{"d_model": 576, "activation": "silu", "qk_norm": false, "tie_embeddings": true, "weight_decay": 0.0, "lr_head": 0.00644, "batch_tokens": 65536, "train_tokens": 636300000}
MLP neurons of a small language model. Each row is named by its layer, matrix (down: output weights) and neuron, and shows model dimensions 32-159. Each number is 128 + 32 x the weight over its row's rms, rounded and kept within 0 to 255.
A block is one neuron, or neurons of one layer that tend to fire together. After each block is what it responds to, as a language model described it from the Wikipedia text at the highest values.

L3.down108 [ 98 134  95 151 111  68 120 114 120 107 150 107 113 191 108 174 182 170  78  98 162 152 109 123 159 156 110 155 140 145 155 174 174 107 102 123 135 115 156 132 113 140 105 107 129  92  83 158  77 111 124 122 143 133 199 157 140 133 143 101 142  91 135 143 111 151 122  96 136 175 118 130 119  94  95 135 180 108 169 131 115 161 145 103 158 161 181 113 139 167  83 223  90 124 102 147 123 159 117 126 128  79 154 156  80 127 195  84 143 114 106  78  96 144 162  84  81  76 133  66 151 150 105 170  84 118 142 129]
L3.down200 [163 113  98 119 142 113 129 152  86 136 131 116 154 160 144 176 136 113 190 163 158 102 108 166  83 149 113 149 130  67 148 110 112  93 128 132  89 198 171 112 120 148 160 108 132 136 137 175 148 166  84  93  87 111 172 140 156 129  92 120 103 120 146 160 109 135 129 181 109 119 166 126 118  73 170 175 130 135 112  80 127  89 135 156 178 221 120 106  82 189  95 144 146 147 130 133 117 151  67 133 115 136  82 164 184 132 160 103 168  89 203 115 121  79 111 151 100 163  59 128 125 107 138  96 169  53  95 193]
L3.down437 [121 151 154  69 137  72  90 191 156 134 127 172 116 101 157 138 133 163 102  55 119  67  89 135 140 133 154  80 169 114 187  84 176  97 164  70  52  96 166 153 186 141 132 100 134 136 155  74 122 110 164 167 126 101 124 107 169 124 147 114 144 110 141 136 104  93 121  69 108 136 173 104  86 169 118  86 130  79 117  99 146 157 212 164  80 130 213 170 149  84 130 108  80 100  85 130 135 123  97 143 143 200 110 114  90  84 145 134 144  91 102 156 152  75 130 179  50 114  93  89 116 149  83  67 154 105 152 135]
L3.down704 [154 113  84 148 128 143 131  84 104 170 166 145 156 136 135 138 102 194 116 175 137 114 143 143 172 101 125 166  83 167 144 164 206 228  89  89 112 154 150 131 159 132 126 112 135 126  76 110  83 132 176 125 130 126  50 143 111 126 110  65 117  67 134  90 120 166 110 186 109  62 139  59 145 169 120 161 118 114 108 128 144 144 125 103 111 139  95 171  84 133  98 162 130  98 102 135 144 125 128 113 119  85 140 116 105 118 115 115 126 149 162 144 116 134 139 123  95 147 193 131  99 112 126 132  77 156 109  89]
L3.down801 [124 132 135 147 101 131 135 140  42 104 150 109 213 163  50 125 153 122  66 109 129 138 138 158  74 155 158 108 158 155 200 176  95 134 142  93 125 164 125 126 129 136 111  94 146 176 159 150  92 111  85 155  76 170  77  37 179 122 161 109 129 177 107 160 149  39 171 131 112 136 124 119 129 115 153 100  93 187 132 174 131 108 134  92 148 133  73 160  65 164 125  71 159 181 116 160 123  86 151 123  88 105 153  82 117  14 113 138 114  91 118 126 146 155 164 155 146 119 190 108 165 118  83 112 178 129 141 124]
L3.down1377 [120 110 112 108 110 112  82 154 152 128 165 119 142 102 178 132  93 127 176 140 148  81 153 101  96 147 138  91  34 115 112 148 127  91 136 109 137 125  97 107 190 147  82 157  75  63  76 148 143  98  55 158 134 187  87  66 133 182 110 140 169  94 150 180 128 144 157 120 136 138 169  94 140 163 113 163 104 134 161 105 104 104 155 180 120 101 112 164 126 114 119 200 104 168 121 102 197 141 109 164  78 127 147 116 107 166 149 130 180 152 109 178 147  76 144 151  95  21 142 157 148 129 167 111  93  94  89 148]
L3.down1783 [111 126 104 170 103 126  81 172 122 117 136  87 105 146 143 125 168 122  52 128 121 130 182 126  91 181  74 119 123 145 156 138 120 128 135 123 103 183 161 147 137  92 107 164 159 119 176 151 143  67  79 149 157 162 111 125  74 122 107  91 143 167 126 110 159 106 106 129 162 114 162 135 107 157 141 123 130 127 116 171 216  69  87 177 111 126 152 127  87 133  89 148  65 155 156 108 138 140 124  99 151 156  80  71  80  96 151  80 201 156 131 150 172 189 160  88 183 139 152 108  95 111 153 113  85 125 143 138]
L3.down2130 [129 178 133 149 117  98 150 175 110 102 164 191 120 107 131 107 104 106 141 135 149  84 154 164 177 138 118 129  92 118 179 104 177 147  79 133 144 106 142  85  88 158  97 174 152 171 127 147  80 101 142 112 125 135 137 187 112  55 140 108 107 168 108 126 160  72  87  74 138 118 153 109  38 123 125 126 156 117 191  94 133 138 119 166 130 119 135  58 119 127 121 131 124 138 140 149  98 176  73 141 122 149 131 124  93 199 125 167 110 107 109 181 129  63 140 161 120 148 110 125 116 180 139 134 129 163 134  76]
Description: Year slot in dates. The space or first digit that begins a year (or day) number right after a month name, "in", or a comma in dates, e.g. January 1949, in 1972, June 1, 1978.

L4.down27 [185 135 100  44 109 163  91 110 125 133 181 205 181 107 155 121 161 157  85 142 172 133 162 133 151 121 109 150  99  84  84 143 108 110 152 110 130 102 182 169 138  84 136 141 144 143 123 115 194 138 147 177 142 142  98 100  88 172  88 179 131 156 134 127 125  91 171 121 145 115 207 128 141 129 113 220 124 127 104  65 121 141 118 120 113 144 115 129 145  78 132 161 120 123 151 153 108 188 122 110  79 142  70  86 142 145 128 115 183 162 147 128 104 125 118  96 117 126 164 154 101 146 116 157 124  88 110 135]
L4.down674 [118 123 156 102 143 130 145 198 124  86 129  71 154  76 145 172  97 171  78 168  92 162 125 161 115 155 137 186 181 116 130 180 114 115 136 143  49  76 127 136 147 129 124 154 143 130 117 141 100 120 176 187 171  74 127 134 120 166 135 121 110 130 123 107 156  92 124  83 212 104 162 108  77 131 154 150 120 183 111  97 163 101 117 164 103 196 157 133 162 104 122 113 142  95 106 132 111 125 131 154 140 168 124  83 109 178 167 153 151  75 147 123  93 159 157  59  77 131  87 178 133 125  97 159 109  74 122 123]
L4.down1169 [113 119 133 120 147 180 126 150 138 123 113 164 126 153  92  95  80 127 162 117 122 141  92 165  95 135 122 137 145  96 123 123 170 104  99  89  77  99 143 105 143 146 144 166 161 131 136  79 117 149 177  99 123 137  95  73 124  76  98 136 185 169 135 146 108 105  97 150 157 164 141 122 161  44  87 102 152 144 149 112 103 164 147 167 126 114 159 126 132 117 100 105 118  99 126  57 159 152  99 146 118 117 158 204 136  93 161 101  30 154 174 135 208 118  87 128  76 114  93 149 157 143 130 120 127 108  88 109]
L4.down1211 [194 133 110 155 111 126 116  88 111 159 190 137 132 117 138 145 131 137 127 151 156  97 151 135 142 127 205 143 180 186 140 160 113 140 143 104 150 121 141 180 116 107 107  92  95 130 169 153  99 162  96 137 126 115 106 166 116 131  47 168  77 145 129  80 156 136 112 129 154 143  70 123 165 159 125 210  97 112 156  84 157 159 138 145  87 157 198 132 103 156 169 151 112 164 145 124 123 156 195 135 116 134 178 142 131 172 154  87 166  97  72 103 102  77 115  94 129 179 147 176  98 133  91 115 127 153 129 137]
L4.down1892 [104 141 133 132 102  99 158 110 138 143 122 140  84 139 149 118 101 143 154  94 129  87 161 166 109  75 142 145 229 118 119 100 101  99 166 150 124 125 109 108 161 132 158 126 171  51 171 139  59  91 153  99 147 182  73  86 125 135 147 102 142 127 167 158 128 112 114 153 150 178 160 114 192 140 118 165 116 173 137  70  61 144 139 166 157  75 126 179 129  85 192 190 149 112 133 121 143 130 138 161 126 101  96 128 113 108  93  48 109 120 161  94  95 193 143 107  92 166 128  63 124 155 147 155 182 139 194 145]
L4.down2033 [101 145 174  90 152 143  67  67  80 108 155  64 156 107 152 122 135 149 158 151 139 123  76 168 194 114 138 128 166 130 132 140 128 139 124 112 185 161 159 138 132  80 145 108 157 104 107 144 134 106  85 136 143 161 181  97  60  86 141 154  96 118 169 145 127 144 104 145 164 135 125 102 149 119 146 138 117 112 189 125  45  83 168  93 129 164 136 191  33 159 140 141 185 134 157 195 143 111 124 100 125 115  94 138 108  60 153 118 143 106 132  53 135 128 122 115 119 193 166  87 131 121 101 151 161  86 134 139]
L4.down2048 [180 112 113 173  91 108 144 137 118  87 134 112  90 124  88  61  98 141 128 103 144 105 162 127 161 129 115 113 149 187 183  74 173  53 100 116  72 117 131 134 132 132 167 104 121 131 149  89  86 166 146  83 146 140  95  94  87 167  98 160 224 112  79 169 124 126 121 149 119 121 155 137 163 120 126 163 133  94 182 106 101 110 184 119 160 132 119 143 147 134 143 179 178 126 106 127 135 136 113  82  91  86 140 107  80 139  94 120 149 143 127 137 106  84 163 145 132 159 154  73 184 126 151  98 109 131 194 135]
L4.down2259 [ 76 119 165 103 114 122 147 154  83 143  91 106 117 120 111  99 146  85 104 122  97  40 102 154 119 123 167  88 154 174 117 120 107 173 154 102 158 153 178 108  84 158 120 132 173 122 154 129 117 121 124 121 133 163 141 108  65 141 129  97  92 137 124 167 131 144  99 163  99  97  89 141 161 135 135 196 178 136 195  91 120 115  76 137 137 121 119 125 128 156 148 161 184 158 131 120 140 159 124  96 107 167  93 106  94 132 117 182 128 112 120 188 115 107 104  89 140 170 128  93 129 165 148 101  78 167  89 105]
Description: Predicate complement after verb. Adjective or participle after a copula or adverb describing a subject's state, e.g. was present, remained unchanged, is ambiguous.

L2.down362 [136 103 118  82 139  79 174 107 123 112  99 112 121 161  87  97 159 104 141 138 199 169 159  97 128 130 114 119  96 116 109 165 150 149 142 166 128 102 188  93 206 165  97 191 158 154 107 145 200 142 115 162  76 105 170  91 125  81 103  94 152  87 156 135 126  99 118 119  57  95 169  75 138 134 125 160  97  88  91 132 129  77 130 107  56 193  89  58 146 155 136 138 152 130 180  90  75 128 124 110  99 127 183 135 148 101 121 101  90 131 112 139 126 167 128 116 132 110 185 146 144 136  70 159 157 123  67 120]
Description: Comma after introductory phrase. Commas ending a sentence-initial phrase or clause before the main subject, e.g. "As of 2011,", "In fact,", "During the playoffs,".

L3.down113 [102  70 156 129 153  80 143  87  97 122 173 142 108 148 151 123 131 120 183 134  88 107  75 164 149 105 122 135 131  71 178  63 186  85 110 145 125  90 168 155 140 116 133  63 166 150  86 130 143 135 147 129 114  94  70 171 111 135 122  97 136 133 139 164  85  64 118 133 145 134 112 110 154  94 128  64 128 199 125 155 141  77  92 131  42 122 103 109 185  51 103  70  99 211  93 150 136 114 113 118 100  73 210 147 152 136 116 114 174 131 120 129  97 144  78  72 143 165 115 143 120 147 105 115 148 117  81 122]
L3.down149 [ 91 124 101 100 123 139  78 115 171 165  87 111 189 121 120 143 119 113 126 128  97  97  48 141 143 100 146  90  16 140 151 147 114 130 119 131 167  89 110 157 113 209  74 135 151  84 121 120 104 107 102 136 140 155 132 170 100 140 117 124 122 131 168 119 102  39 144 113 122 138 119 199  92 125 114 130 171 172 130 155 134 123 129 152 105 102 116 162 178  63 205 113  96 141 131  96 155 124 139 117 106  91 138 136 139 181 165  92 149 110 137 116 152 149  91  37 157  92 148 108 135 161 116  96 144  83 105 112]
L3.down1013 [108 134 112 181 112 150 134  68 129 124  61 149 148 192 145 139 126 122 163 138 159  64 118 124 155 142 111 135 111 135 159 135  66 118 186 130  98 158 167 149 174 136 119 162 112 138 105 129 145 114 161 113 112 141  83 122 188 145  97  63  96 158 177 123 124 153 118 152 118 135 124 121 117  95 149 124 132 138 178 133 188 125 186  95 135 139 107  79  71  40 152  86 118 153 107 110 109  79 101  75 119  91 179 129 198 147 102 106 123 138  88 158 123 133  90 144 127 144 145 105 109  83  94 149 178 130 144 196]
L3.down1515 [149 156 179 140  52 198 113 163 183 109 128 130 137 126 143 100 116  87 105 136 127 145 168  67 134 114 109 150  80 121 154 109 133 122 123 104  89 137 135 117 221 106 139 127 143 213 166  72 160 195 200 129 109  75 154 108 154 113 104 134 124  77 152 160 140 141 180  97 142 147 115 161 157  85 120 120 129 102  93 106 164 110 116  94 116 163 105 117  97 186 123 142 105 132  89 146 132 111 161 155 103 132 121 178 155  84  80 101 166 134 142 155 108  85  87 119 122 114 169 129 112 102 159 182  96 103 178 114]
L3.down1540 [ 68 126 140 117 127 109 153 123 107 150 135 121 165  99 124  88  99 147 130 141  74  82  74 109 131 157 146 145 137 156 146 197 179 106 175 101  96 146 159 133 125 143 146 141 115  91 133 114 150 122 139 144 128 130  98 163 163  96 153  72  85  88  90 140 145 117 179 165 181 121  93 128 140 109 111 161 130 105 142 109 140 147 105 127  95 141 107 129  75  60 161 155 129 138 152 132 149 135 112 112 123 126 160 108 133 197 123 104 120  97 100 147 145 152 141 128 119 132  93 172 166 113  97 173 161 114 167 128]
L3.down1798 [123 141 159 168 151 148 203 167 183 193 122 132  69  83  98 146 123 152 103 176 135  81 151 165  74 189 106 138   8 162 158 170 120 158  88 115 103 123 137 155 186 140  55 140 177  96 159 148 215 135 215 139 158  82 140 111 120 142 105 120 123 100 112 151 161 109 123 130 163 159 126 140 102 126 160  88  98  29  88 115 148 125 121  96 118 185 130  19 115 106 143 143 100 153 117 101  65 101 125 133 152 147 158 161 176 123 104 108 131  91 152 204 125 118 132 148 124 116 114 159 106 155 107 154  69  96 153 165]
L3.down1921 [ 86  89  93  89 161 149 122 130 145 138  91 177 110 133 105 148 132 135  96 142 140 135 198 107 136 110 167  90 188 156 159 117 134 125 127 116 140 124 177 130 127 130  64 158  96 123 137 108 164  62 185 140 123 135 124 127 143 173 162 121 143 136 168 134 140 147 119 127 176 189 101 104 102 138  99 130 127 110  98 160 153  74  89 165 164 183 105 121  49 163  85 130 130 107 102 146 107 141  76 130 141 178 104 151 111 142  60 156 125  95 159 152 162  78 121 112 141 159  85 164 178 143 196  80 126 115 138  51]
L3.down2170 [ 95 128 152 127 158 148 112 138 174 123 124  98 138  86 104 112  78 116 132 117 174 108 142 124 132 113 138 133  59 128 112 121 173 147 111 131 157 133 141  53 128 175 114 116 126 146 139 107 130  82 119  89 124  96  98 171 125 208  83 138 128 118 191 114 150 105 165 120 140 182 162 204 103  50 126  84 168  94 150 123 161  63 131 107  62 117 115 125 106 210 142  72 147 103 130 172 194 119 127 161  94 151 146 108 211 114 145 145 159 136 102 161 141  79  97 141 134 143 159 177 121 147 114  95 126  73 181 162]
Description: Clause-boundary before main subject. Commas and connectives ending an introductory phrase right before the main clause's subject, e.g. "However,", "In response,", "In November 2015,", ", but", ", so".

L4.down42 [149 176 133  86  45  92  93 157 110 138 132 150 115 155 164 153 126 146 147 122 111 152 118 112 120 166  96 137  80  86  97  85 111 127  59 128  92  97 102 149 124 191 110  84 163  40 109  97 155 133 107 112 129 134 178 111  71 157  83 138 107 161 148 160 161  97 145 120 131 110 129 146 106 138 122 107 110 117 115 125  62 171 173 128  56 107 149 194 126 122 162 160 153  80 158 143 142 146 136 161 183 123 127  69 175 129 142 130 117 118 169 123 122 135 130 117 150 162 136 116  91 108 148 165  41  65 135 115]
L4.down136 [140 175 116 114 129  98 125  83 106 128 103 142 138 159 127  96 134 234 117 123 147 152 157 106  99 189 145 133 148  85  94  89 169  74 128  61 152  72 167  72 116 126  70 111 121 127 153 146 129 150 183  82 104 122 110 107 127 115 151 135 165 103  93 168 165 155 134 121  87 102 118 183 163 132 112 185 161 163  56  82  75  95 126 138 101 142 146 109 167 141 138 114 133 139  37 129 169 129 115 120 153 128 158 142  84 157 129 156 131  85 116  99 142 127 126 216 122 119  97 121 142 157 121 102 146 113 118 117]
L4.down138 [150 140 137  97 147 138  97 123 160 117 121  92 116 187 117 113 157 145 121  87 111 169 114 143 133 158 144 145 149 173  92  93 118 181 121 118 168 120 173  98 127  87 142 128  93 101 104 206 123 157 121 142 176  93 102 131 170 119  81 146 138 174 190 107 149 100 173 127 147 115  84 100 189 101 113 122 161 139 182 102 149  73 130 138 177 139 123  43 141 119 113 122  89 105 102 114 125 125 162 121  81 160 124  72 126 112  96 114 200  88 165 112 114 182 130 124 111 154 185  86  72 169 146 117 126 159 147 107]
L4.down497 [ 72 138 124  88  78 202 154 142 114 180 137 156 111 111 107 175 183 107 117  94 152 172 109  82 110 100  87 182 178 106  96 156 128 175 186 149  95  88 141  97 170 186 158 151 154 148 124 106 116 107 113  82  82  88 144 136  79 186  99 122 132 107 173 107  71 120 134 125 171 137 196 134 132 150 137  77  82 181 144 114 169 241 145 160 174 146 123 150 139 103 155 180 155 154 174 146 168 123 171 121 171 134 117 151 113 115  88  59  89 184  94 146 163 138 110 139 147 148  52  60  98 112 126 135 112 151 148 182]
L4.down1396 [ 90 154 156 131  65 156 103 154  54 170 116 102  91 102 124 124 143  82 175 160  87  79 131 141 152  90 177  97 154 167 178  95 127 150  90 159 133 180  96 115 135 108 151 131 140 175 186 185 135 148 137 151 172 162 145 100 131 180  95  68  73 154 135 172 225 101 175 187 145 167 129 130 174 136 134 133 102 110 136 107 179 158 133 116 144 145 104 115 100 156 154 157 139 121 123 132 153 138 171 171 179 148 120 152 152  77 135 126 148 146 104  80 156 146 122 142 105 122 135 121 140 127 153 164  90 160 177 149]
L4.down1498 [180 201 170 120  94 129  97 105 131 148 174 173 107 101 151 107 124 134 112 113 119 138 137 123 116 166 151 176 219 159 135 138  81 145  87  88 165 135 128 216 145 131 132 147  88 156 102 136 203 133 144 127 185  91 134 195 150 119  88 117 107 122 161 162  94  71 196 168 144 166  79 130 169 163 114 128 104 121 155 137  95 158  96  72  90 203 129 100 158 104  68 153 124  85 155  83 112  97 152  99 176 134 115 109 141 150 101 168 148 133 105 129 121 153 145 200 118 166 130 176 149 194 100  96 117 124  78 133]
L4.down1616 [ 85 118  64 127 113 146 131 155 144  87  90  80  99 139 133 105 150 116 150 145  97 133 110 154 115 117 132 114  87 109 176 155 118  96 152 124 100 137  93 156  98  81 128 164 125 120 141 196 140 139 145 122 106 121 121 140 139 137 112 116 130 135 138 121 146 112 171 127 128 151 134 172 129 174 133 126  59  93 131 106  70 119 163  79 144 159 151 161  92 139 151 156 140 173 130  70 151 138 169  90  78 134 209  76 136 122 132 145 142 104 144 139 110 116 203 102  85 120  99 129 113 163  96 168  94 131 149 174]
L4.down2002 [150 129  98 188 172  94 128 167 144 102  64  88 141  92 116 123 128 115 134 140  79 161 114 104  92 108 102 102 174 114 114 155 140 107 135 127 158 217 131 110 112 158  89 164 196 144 146 127 128 103 123 115 110 156 150 121 192 144 114  70 157 124 118 154  97 104 161 144 100 128 130 163 107  96 115  93 100 122 111 179 149 116 147 137 105 172 156 120 185  62 145 140 136 164  92  98 188 199 160 109  99 179 127 162 102 135 139  95  78 142 142 101  93 104 152 140 100 144 108 201 108 143 160 142  87 168 122 117]
Description: Proper-name final pieces. The last token of a multi-token proper name (Air Liqu-ide, Alder-ney, Wizard of Oz, BBC Sport), and the space between month and year in dates like 8 March 2003.

L2.down1561 [140  91  65 138 131  63  52 156 160 167 142 112 127 179 150 132  84 115 183 110  98 153 146 112 135 116  99 186  60  60 142  90 119  81 127 122 116 152  96  82 115 165 128 126 115 139 119 146 118 151  95 100 135 136  36 113  75  98 101 154 182 121 172 128 107 142 145 122 150  28  71 147 156 130 196  73 106  90 185 100 158 154 175 138 147 137 153 162 157 187 132 116 117 124 131 155 124 150 134 149  69 130  98 168 159 130 135  78 162 121  68  79 140 106 151 115 116 154  88  81 105 139 124 174  62 121 120 162]
Description: Digits in full dates. Day digits, year digits and the spaces between month and number inside written dates, e.g. February 2|3, 29 January |2025; rarely of or by in names.

L3.down109 [104 131 169 126 103 127 107 153 101  78 174 132 102 136 131 169 121 122 105  64 133  81 113 118 107  99 109 116 175 148 135 112 102 148 151  64 113 125 139 123  68 156 115 137 132  81 157 111 135 115 116 152 140 135 167 102  91  95 116 148 144 150 132  90 140 142  99 204 126 139 103 109 150 133 157 134 149 137 112 132  89 104 157 126 166 136 102 148  34 105 117 118 141  54 129 176 143  88 135 108 153 178 116 108 171 106  53 114  78 165 128 129 109 153 116  90 130 119  82 137 182 184  96 131 113 114  58 170]
L3.down544 [122 112 167  71 134  89 131 137  57 121 140  72 104 200 108 162 132 173  90  79 136 164 113 113 153 129 144 103  95  94 106  62 124  90 169 185  95 127 150 135 148 144 163 102  94 198  85 116  91 141  82 128 137 226 160 169 133 137 105  95  91 186 142  75  84 103  87 145  74 160  98 131 152 186 132 169  86 113 179 116 139 111 150 134  78 188 172 130  60 149 137 103 169 104 181 115 143  77 176  85  82 126  97  97 117 135 124 102  75 101 126 131 168 154 160  87 159 105 143  90 178 127  92 120 179 129 133 158]
L3.down576 [142 130 125 123 155 183 142 128 104  94  95 161 134 144 144 139 157 165 142  56  91 134 114 125 125 136 101 169 138 112  36 137 118 194 117 115 132 101 131 128 144 186 142 144 108  85 155  81 153  95 113 119 113 119 133 124 210 107 112 100 178 118 137 204 125 117 163 142 138 141 156 144  79 132 137  84  55 154 114 135 206 124 136 141 135 174 144 156  92 166 173 117 104 122 170  92 159 105 100  74 170 175 106 131 134 123 140 128 173 149 115 159 107 161  77  91 141 119  92  82 149 137 141  99 121  98 107 118]
L3.down1016 [134  98 190 116 109 166 148 112 121 211 172 126 165 145 132 119 136 120  99 114 122 166 132 174 103 163 100  95 114 108  96 206 116 112 161  99 149 165 186 102 113 135 111 122  85  41 167 184 133 112 165  93 110 124 106 168 158 140  73  95  88 163 125 165  89 123 123 190 111 111 140  88 127 122 115 124 152 146 164 120 160 101  83  52 101 137 136  80 148 108 124  81 120 199 164 179 142 114 118 116  96 118 165 177 127 110  97  80 104 162 143 140 145  99 105 114 148 145 123 130 182 131 153 146  68 111 115 172]
L3.down1155 [ 78 145 113 119 111 158 146  72 129 125 100  93 127 103 201  63 106 157 150 112  65 112 106 139 174 157 124 161 126 156  55 139 159 118 104  90 132 121 101 192 152  98 157 168 161 110 130 130  70 183  81 139 131 128  96 137 112  79 122  85 175  42 112 184 150 145 174 154 111 107 104 125 184 175  76 178 127 121 160 148 134 112  71 116 155 142 147  96 113 142 125  87 103 146 142 143 135 126 114 115 157 124 149 164  94 143 200 115  88 167 112 114 140 162 140  87 143 126 164 164  64 149 148 163 179 153 113 117]
L3.down1237 [ 83 122 114  85 156 136  99 180  77 133 154 118 134  80 149 120  98 140 125 112 127 123 103  45 123  74  87  91 118 162 167 129 132  70  65 136  95 118 108 123 178 152 116 103 135 100 117 161 141 144  76 159  88 126 107 161 116 147 108 143  77 108 124  56  89 173  88 126 131 146 164 167 121 187 101  85 175 113 152 123  83 163 175 128 125  98  90 125  78  99 178  84 100 127 135 125 116 152  48 101 127 186  98 112 184 169 118 131  79 112 160  83 117 154 145 137 106 105 119  83 120  96 165 104  98 150 175 122]
L3.down1448 [ 99 105 150  67 145 114 172 138  68 116 170 153 231 146 111  75 105 149 160 114  97  91  94  85 118 127 105 115 169 165 125 121 108 125  99 130  90 135 149 131 136 171 108 164 148 128  69 180 157 112 142 126 118 166  88 171 143 122  93 117 177  96 131 124  97 129 129 145 142 100 144 158 110 162 121 133 168  94 141 116 140 115 132 145 160  84 160 104  42 114 112 135  88  69 133 186 111 198 127 112 137 106  78 100 137  88 127 141 130 165 105 158 147 135  91 106 142 131 130  86 114 100  89 190 107 130 148 130]
L3.down1529 [106  90 132 172 119 152 156  98 170 153 176 177 186 156 134  89 154 149 175 117 161 134 110 147  58 157 126 130 156 136 145 130 112 110 146 115 119 134 185 106 147 126  74 108 120 115  94 165  92 180 143 124 162  93 102 175 101 130 107 142 102  50  50 150 163  73 121 110  74  65 133 134  78 117 148 124  89 124 104 137 119 127 109 126  92 144 113  97 142 141 120 126 134 148  64 105 166 100  95 141  81 168  73 161  80 177 123 105  93 150 150 187  95 139  92 111 160 135 109 132 116 155 157 126 134 149 151 156]
Description: Adjectives and their pieces. Adjectives and adverbs, often split into word pieces, that describe or evaluate something, such as ob-vious, weak, sens-uous, slow, new.

L2.down2060 [154 139 138 165 141 152 167  99  94 123 177 120  78 129 136 167 118 135 147 146 113 112 119 187 154 189 117 168  82  65  90 106 162 147 145 132 130 134 165 166  25 113 140 132 132 134 128 126 141 111 232 139 128 124  66 133 112 119 105 166 104 159 128 164 194 133 110 145 167 114 128  94 122 188 171 121 107 185 109 138 113 117 137 104 125 132  94 179 141 182 135  71 195 178 103 137 113 162  97  79 112 137 122 104 156  96 127 159 146 147  66 145 135 160  59 155  88 105 115 133  91 138 112 124 147  72  94  70]
Description: Passive past participles. Past participles right after a form of be in passive constructions, such as was found, were created, was held, be censured.

L4.down568 [153 139 148  91 123 110 135 116 130 110 114 162  61  90 140 137 123  97 109 143 120 116 131 164 104 201 118  92  38 162 155 113 126 132  99  80 172 126 110 123 118  68 112 160 115 109 119 132 116 109 116 159 103 103 149 198  67 155  93 147 109 157 130 129 132 188 111 121 190 140 177 103 107 131 134 139 126 110  74 140 140 100  47  83 128 160 155 110 113 145 158 118 136 175  83 224 171 176 103 139 145 145  66 104 115  73 103  95 191 102 159  83 155 120 106  63  97 122 143 112 206 169 209 142 173 181 126 126]
L4.down798 [134  61 162 114 139 118 104  90 119 117 110 119  53 139  96  94 131  92 143  86 139 111 143  50 135 141  79 111  90 170  93  96 146  68 137 150 125 101 110 111 144 123 127 147 180 155 164 144 179 102 171 171  95 135 136 131 152 189 122 125 149 219 160  96  68 220 110 157 133 113 121  97 172 146 165 154 169 143 139 135 104 128 123 164  29 211  72 129 133 125 136 127  99 153 129  74 125  66 107 105 151 173 123 146 103 154 187 123  53 172  86 128 166 113  95  87 183 148 139 122 177 159 131 142 172  93 103 114]
L4.down1130 [ 77  50 126 149 114 170 129 152 178 175 102 119 102 103 160 136 144 173  89 131 151 127 134 105 141 103 144 119  99 112  92 165 120 129 130  79 135 106  91  67 127 205 128 145 160 123 161  64 124 149 158 119  31 188 164 113 110 135  64 126 133 138 255 113 156 157 156 193 169 163 155 120 165  82 152 126 155 118 107 126  80 115 157  81 142  96  90 176  84 194 178 110 148 141 114 164 127 146 171  89 167 134 120 148 199 136 173  47 148 126 129 144 117 145 134  98 111 172 181 111 142 150  50 160 136 124 146 115]
L4.down1245 [131 105 165 122 157 132 167  79 108 104 132 121 117 110 137 121 161 127 140 123 123  61 104 148 143 106 132 138   0 111 164 108 189  82 132 128 117 177 155 149 122 127 135 111  40 108 145  88  57 112 126 148 150 105  96 188 105 149 158 176 151 113 165 112  89  95 123 127 120 138  67  94 171 148 133 112  94  93 138 159  90 109 126 103 163 100  77 122 129 137 116 109  90 153 148 114 120 142 151 167  90  58 144 110  71  93 123 143 108 180 170  74  69 114  49 178  59 120  73  46 117 155  96  59 109 130 107  74]
L4.down1306 [132 157 133 141 109 101 154 115 139 159  72 114 127 152  97 110 190 105  85 204 182  88 175 164  95  86 111  67 147 127 167 147 139 113 174 162  85 130 174 125  88  95 121 153 113 130 170 182 154  96 102 144  99 166 114 131 111 151 136 138 136 129 192  45 126 163 136 107 100 180 103 170 168 138 127 137 188 121  87 104 157  94 201 160 148 214 125 139 107 144  72 159  49  93 160  91 123 115 138  80 154 184 131 138 109 131 168 109 143 157 151 126 161 161 114 147 160 196 167  74  84 142 123  72 100  68 141 144]
L4.down1317 [114  85 114 171 118  96 123 147 169 125 119 120 119 141  86 119  95 110  87 144 169 157 131 158  96  84 139 186  40  94 120 156  64 138 184 169 187  75 153  97 118 182 115 138 108 143 153  91 149 181 125  56  69 166 166 139  71  70 137  72 121 116 167 165 126  98  83 142  93  91 149 188  75  86 125 131 151 132 150  70  92 121 153 161 124 156 105  82 110 137 105  95  84 131  92 161 166  66 154 144 120 120 169 143 153 129 121 135  98  72 103 169 148 146 116 130 148 155 184  72 172 117 105 148 128 128 138 170]
L4.down1956 [134 165 126  74 103 144 144 163 115 103 140  91  99 111  90 139  63 132  98 143 117 142  89 134 121 101 104 164 210 149  94 172  89 128 125 173 168  81 155 201 118 108  66 174 130 116 108 126 106 202 133 151 132 123 139 135 110 120 164 103 120 103 106 133 145 151 128  58 141 107 127 112 125 131  60 111 100 130 107 133 118 116 103 141  76 142 140 137  85 135  95 201  81 158 161  88 156 197 124 119 104 138  87  95 124 146 126 169  98  53 122 127  19 144 105 180 165  97 143 165  79 158 118 105  89 133 138 116]
L4.down2085 [115 107 133 118 108 154 159 140 159 133  94 185  66  70 170 160 127 103 107 119 126 146 121 154 118 135 122  94 111 154  79 145  97 210 156 155  81  63 131  65 121 177 117 143 130 142 210  47 150 159 195 134  69 171 157 126 137 167 139  59 117  98 148 110 158 148  95  88 125 146 139 101 107  90  97 107 193  25 149 163 132 104 138 162 143 147 115  85 107 132 139 147 111 112 123  76  78 156 145 153 118  46 181 163 166 119 115  84 126  95 134 170 106 135 154 128 153  93  94  98 105 161  80 127  89  96 145 135]
Description: Introductory-phrase boundary. The comma or final token that closes an introductory adverbial phrase or clause before the main clause, such as after "Following World War I," "in the end," "at this time".